Part of a small language model's weights: 6.79M parameters.
MLP neurons of a small language model. Each row is named by its layer, matrix (up: input weights; down: output weights) and neuron, and shows model dimensions 96-159. Each number is 50 + 12 x the weight over its row's rms, rounded and kept within 0 to 99.
Before each neuron's rows, "fires on" lists the tokens most often at its 100 highest values on Wikipedia text that the model never trained on.

fires on: "f", "p", " P", " int", " acc", " Ch"
L10.up295:39 57 54 50 31 34 40 65 38 44 69 20 48 54 45 41 37 51 39 33 42 44 59 46 54 57 47 52 65 43 56 47 39 58 52 42 63 62 48 31 37 43 61 61 45 34 34 32 48 45 37 34 56 47 43 65 38 61 50 58 64 43 53 58
L10.down295:70 46 38 50 51 56 49 53 75 53 52 60 47 33 49 50 54 34 48 48 62 41 43 59 42 28 56 46 64 35 53 48 52 38 71 48 67 44 46 64 50 45 55 48 61 55 49 40 49 52 49 56 64 47 39 54 60 47 41 54 35 54 20 74

fires on: " w", " on", "w"
L10.up732:47 59 34 46 62 30 56 70 57 45 60 47 59 46 55 59 70 58 52 58 73 60 33 54 72 66 44 50 43 43 53 40 61 39 55 43 36 60 28 29 52 48 48 63 32 34 55 49 57 52 59 53 49 54 52 48 39 36 68 38 60 64 42 74
L10.down732:49 72 38 58 54 45 35 76 65 70 41 27 57 65 43 55 46 44 59 58 57 54 73 34 41 34 53 52 43 45 38 37 64 58 56 63 53 35 33 43 54 33 49 49 55 53 70 49 68 61 47 28 42 48 44 50 47 41 36 63 58 34 57 49

fires on: " |", " as", "-", ";"
L9.up496:60 49 49 42 52 42 59 46 37 59 47 52 50 40 45 45 78 47 78 51 55 45 32 64 53 58 41 56 64 66 30 37 34 43 54 56 69 51 30 48 39 58 60 39 60 63 56 41 48 42 77 61 69 41 71 56 38 37 61 58 42 65 59 34
L9.down496:44 48 50 56 37 53 71 58 39 55 51 56 52 33 35 48 44 41 39 57 52 52 66 82 26 58 45 65 52 60 57 60 67 30 56 30 60 41 58 43 24 39 36 55 39 50 54 51 45 73 72 38 57 41 50 51 33 51 32 45 52 34 37 57

fires on: ",", " |"
L3.up460:34 42 55 55 45 46 41 21 43 50 49 25 59 42 36 53 33 42 56 50 62 58 49 46 57 64 64 69 23 62 67 54 51 51 60 49 60 55 52 54 41 59 36 45 40 46 40 69 48 52 33 62 25 52 44 54 81 50 48 27 57 29 47 52
L3.down460:58 62 26 63 60 52 53 46 57 56 46 55 28 31 48 50 54 57 46 71 64 63 28 39 55 38 47 49 63 37 50 43 53 40 43 62 56 29 33 65 56 52 64 34 50 50 38 17 63 43 53 43 52 45 20 48 51 59 61 65 35 52 47 50

fires on: " a", " the", " s", " an", " by", "The"
L3.up661:56 59 53 66 46 82 47 30 41 46 57 41 41 29 75 34 43 50 59 63 54 42 67 28 46 29 38 36 43 58 42 66 32 44 37 26 45 56 51 72 27 42 50 30 52 55 31 33 33 35 33 65 51 36 54 60 65 45 42 53 48 44 36 60
L3.down661:36 51 51 37 22 55 38 43 49 52 57 54 60 52 55 42 67 61 40 49 58 30 48 61 47 29 49 54 33 61 56 68 31 37 60 37 56 54 40 47 42 38 37 36 74 31 35 50 47 71 44 26 52 66 80 54 53 53 41 43 50 35 45 47

fires on: " and", "o", "e", "/", "u"
L6.up575:57 23 41 85 53 79 52 51 43 41 34 40 52 41 38 62 50 65 75 36 42 50 49 28 43 66 67 54 47 41 45 52 54 58 37 74 45 38 56 55 56 55 53 43 39 39 44 44 31 67 53 32 45 53 45 58 41 62 50 69 15 43 43 51
L6.down575:54 36 56 72 55 35 69 46 33 42 50 34 45 56 41 41 64 57 55 46 76 85 55 48 56 60 45 45 48 58 45 42 17 46 40 28 44 47 52 61 59 44 35 47 57 67 46 39 72 37 30 52 53 54 66 38 73 58 74 38 52 47 42 53

fires on: " he", "hel", "as", " She", "th"
L3.up567:64 47 52 77 34 44 55 35 55 62 34 62 48 42 72 75 23 50 44 27 43 54 49 40 55 46 52 45 54 58 52 38 56 48 46 33 51 52 55 38 68 55 28 43 49 50 53 48 51 65 69 31 24 48 39 36 49 44 63 57 70 51 32 45
L3.down567:44 28 55 57 37 54 39 66 43 42 41 30 52 50 52 44 64 43 25 48 46 42 50 49 62 51 81 46 64 63 71 42 39 42 53 44 45 48 60 28 31 40 41 44 78 42 40 45 50 57 52 47 47 66 52 50 48 70 40 42 66 66 49 66

fires on: " |", " w", "|", " his", ";", " a"
L9.up296:67 56 52 59 48 45 46 53 39 61 20 45 71 32 37 68 36 59 40 38 71 44 58 60 58 50 41 34 72 39 62 57 62 57 56 64 20 25 62 41 70 55 44 35 54 36 39 51 44 43 20 37 56 47 83 48 44 49 60 30 50 61 48 82
L9.down296:39 59 50 40 61 23 32 65 48 68 70 41 57 55 50 40 61 46 59 58 48 51 49 45 46 46 59 67 26 59 57 50 52 55 46 44 51 58 45 49 50 39 34 57 58 46 57 48 70 31 55 48 44 47 58 59 67 47 87 73 51 41 63 51

fires on: ",", "\",", "),", " and", " |"
L10.up187:55 47 53 53 49 69 74 66 52 48 21 47 60 63 48 59 32 60 58 41 50 45 49 62 89 60 49 65 47 43 45 41 31 53 59 29 57 44 52 51 61 36 44 70 45 61 41 43 41 47 71 69 51 44 44 29 70 30 46 44 52 59 42 81
L10.down187:70 38 65 49 70 71 31 16 65 45 53 33 35 57 34 57 43 49 62 56 50 45 36 35 44 32 59 49 29 33 38 55 67 58 59 52 37 77 53 35 75 34 60 53 55 41 46 46 49 40 50 57 41 72 46 47 60 48 29 35 42 50 45 24

fires on: " Ch", " ch", " t", " P", " Sh"
L10.up537:37 58 47 26 38 44 53 43 39 49 57 50 45 55 51 43 33 48 17 66 62 39 59 44 35 51 51 48 53 40 36 47 45 60 47 29 73 48 58 59 40 31 63 41 50 45 32 58 54 60 48 52 41 39 46 52 37 48 43 61 55 63 67 52
L10.down537:39 35 38 75 41 74 37 60 47 42 39 51 45 62 62 54 60 40 73 52 55 50 62 36 47 54 38 62 65 64 61 38 48 56 44 46 66 53 38 60 36 46 46 57 70 61 49 62 48 42 26 60 37 54 51 58 43 48 33 58 27 36 25 44

fires on: ".", "′", "199"
L10.up67:74 39 51 44 43 34 58 42 59 56 40 63 47 50 42 63 36 56 78 69 56 50 38 49 57 49 51 43 46 24 51 48 53 36 46 48 43 59 73 44 54 35 42 58 46 66 55 41 55 49 51 49 59 59 28 51 34 59 45 65 55 49 47 48
L10.down67:65 49 45 53 40 39 54 72 40 63 55 47 32 80 69 47 65 59 42 38 31 35 53 40 41 40 36 51 41 59 48 30 48 49 62 37 43 56 36 52 54 42 42 69 48 48 57 50 63 67 29 90 59 41 52 29 41 78 57 52 56 46 54 42

fires on: " p", " |", "-", " near", " at", "="
L10.up222:34 60 28 43 37 25 51 35 26 66 53 41 48 37 56 67 37 37 57 39 45 34 24 42 49 57 47 56 58 52 60 30 29 49 48 33 50 54 60 47 41 51 48 36 47 43 39 47 69 57 38 23 51 53 57 44 20 48 39 39 38 56 53 42
L10.down222:60 54 50 55 47 39 40 36 67 56 65 44 84 39 41 34 53 61 68 62 47 58 65 39 65 43 25 66 35 39 45 27 50 36 49 46 31 38 51 24 39 49 61 44 65 49 32 58 60 24 36 38 62 32 47 38 55 67 47 57 58 59 43 48

fires on: " |", "\n", ",", "-", " -"
L9.up531:86 41 41 43 45 58 61 52 48 47 43 49 55 45 24 54 50 41 45 59 47 63 40 49 62 47 63 50 55 59 47 25 33 55 29 46 59 42 61 46 22 35 56 36 58 55 38 35 35 44 42 70 23 52 58 60 56 48 52 26 41 57 33 42
L9.down531:49 51 38 37 74 64 43 57 53 53 63 69 51 37 26 57 52 44 45 53 51 38 46 60 55 53 53 53 31 63 72 60 50 47 52 55 38 55 34 43 48 31 53 84 52 46 48 42 64 31 46 58 46 43 39 60 48 42 51 40 51 51 62 40

fires on: ".", "′", " the", " sp"
L10.up172:64 36 67 56 56 51 60 57 46 60 44 57 53 70 39 51 49 59 66 59 29 32 38 23 36 32 55 35 57 36 65 33 72 29 51 44 52 52 54 47 41 66 34 32 57 37 43 63 31 54 62 64 63 40 41 63 68 52 35 26 30 67 60 55
L10.down172:42 59 53 48 49 72 46 59 47 67 46 49 28 48 39 39 66 51 19 46 67 29 49 54 44 41 56 59 62 38 41 43 40 63 51 25 65 47 38 42 38 44 41 59 52 32 56 58 62 60 56 78 44 64 61 57 43 48 64 61 47 54 45 51

fires on: " |", "ia", " –"
L6.up683:30 32 45 38 53 45 37 28 34 37 47 48 37 49 56 48 30 69 27 28 67 41 32 44 58 52 45 54 43 37 53 43 61 63 39 50 35 50 49 52 38 56 47 52 36 57 45 57 41 37 50 61 42 57 66 46 47 66 40 51 47 38 47 64
L6.down683:76 45 25 50 52 81 49 32 45 55 74 66 60 32 46 40 52 52 52 54 46 71 56 35 52 47 56 36 45 44 40 61 58 63 40 64 55 23 19 45 36 50 50 55 61 39 49 56 59 35 28 50 68 27 41 55 32 48 60 64 64 55 59 42

fires on: " an", " a", " his", " American", " comm", " con"
L7.up725:60 57 69 51 53 70 68 53 19 57 50 44 49 55 40 40 65 56 64 39 44 58 41 65 41 51 59 51 56 65 49 41 39 66 43 42 32 33 64 77 45 39 28 56 65 54 51 43 41 44 37 75 52 23 46 72 59 45 60 56 35 56 44 37
L7.down725:61 73 40 35 54 57 55 30 55 32 47 77 64 47 53 70 56 38 58 67 65 51 63 59 64 51 61 56 51 49 51 55 24 35 74 40 64 67 34 44 28 52 76 59 56 39 38 68 48 60 76 31 35 63 56 50 58 57 43 53 36 39 64 49

fires on: " and", "/", "ual", "o", " to", "ar"
L6.up325:53 62 26 73 41 69 44 30 64 53 38 33 52 51 30 41 49 49 58 27 52 53 57 66 56 62 49 57 46 52 47 48 39 40 41 44 53 44 60 51 47 47 43 56 33 59 51 44 70 56 34 56 53 23 38 54 59 71 53 59 53 61 67 60
L6.down325:52 38 52 63 48 45 70 61 43 46 60 41 57 61 37 48 40 69 49 59 49 62 50 52 59 34 52 36 68 79 27 41 53 51 45 43 44 38 53 40 50 47 57 67 36 50 50 51 42 32 35 29 52 66 61 44 25 31 43 35 45 24 53 35

fires on: ",", " His", " '"
L3.up757:48 65 47 47 44 87 53 68 40 65 44 39 49 41 63 51 48 47 56 66 57 71 62 51 56 39 52 47 51 65 48 59 36 47 62 44 54 54 50 62 47 39 62 63 60 65 36 43 41 64 52 68 34 61 47 53 38 63 37 33 34 57 43 72
L3.down757:30 40 67 33 61 50 50 42 49 35 60 27 43 68 36 53 38 56 64 75 33 48 49 42 41 65 51 65 39 46 53 57 50 28 31 62 40 44 41 56 46 49 63 54 62 76 52 37 70 29 64 52 53 53 50 40 53 44 59 47 55 35 46 28

fires on: "-", " |\n", "|---|---|---|---", " |", " South", " •"
L3.up294:71 56 34 38 45 47 62 41 48 73 47 44 66 48 60 10 65 48 66 48 45 64 26 60 48 72 60 64 62 38 44 44 54 45 53 35 17 55 46 40 41 26 37 61 49 33 62 45 49 39 45 58 48 53 50 54 70 35 47 46 47 35 45 38
L3.down294:40 26 55 48 52 61 51 27 44 46 50 41 70 37 39 51 60 45 53 55 53 62 39 60 38 72 44 49 75 68 42 20 59 46 61 46 42 48 53 40 56 39 49 33 61 36 60 50 34 51 63 39 49 50 43 34 41 41 51 48 61 43 45 49

fires on: ".", " |", "s", "one"
L3.up268:36 53 53 66 44 51 37 52 50 62 72 46 56 21 60 59 36 33 43 58 50 36 63 44 51 65 59 46 56 33 48 40 52 61 64 69 34 33 31 65 44 63 43 56 34 52 53 62 43 52 55 45 52 37 33 59 54 53 61 24 51 25 57 40
L3.down268:40 43 62 72 48 68 51 47 65 47 42 46 44 62 44 35 63 38 66 74 69 71 52 34 47 26 43 45 52 38 46 60 48 56 47 39 78 49 61 43 52 68 60 74 19 37 59 39 59 47 53 30 52 50 57 59 30 50 42 59 37 39 45 55

fires on: "m", "en", "ond", "al", "w", "erv"
L5.up686:55 65 44 59 58 66 60 77 38 52 49 46 62 37 42 76 57 82 63 37 48 60 40 28 41 42 53 48 57 40 75 33 57 41 36 58 40 42 48 52 43 47 27 60 33 48 45 57 55 63 46 61 40 49 68 58 66 35 80 50 61 36 43 55
L5.down686:70 34 54 44 48 55 50 47 60 77 68 33 32 51 54 62 45 37 42 37 50 33 64 51 50 50 52 47 46 54 38 61 65 50 56 33 21 53 39 48 45 59 55 48 44 43 69 38 65 32 20 57 40 59 54 71 57 64 68 56 70 25 60 61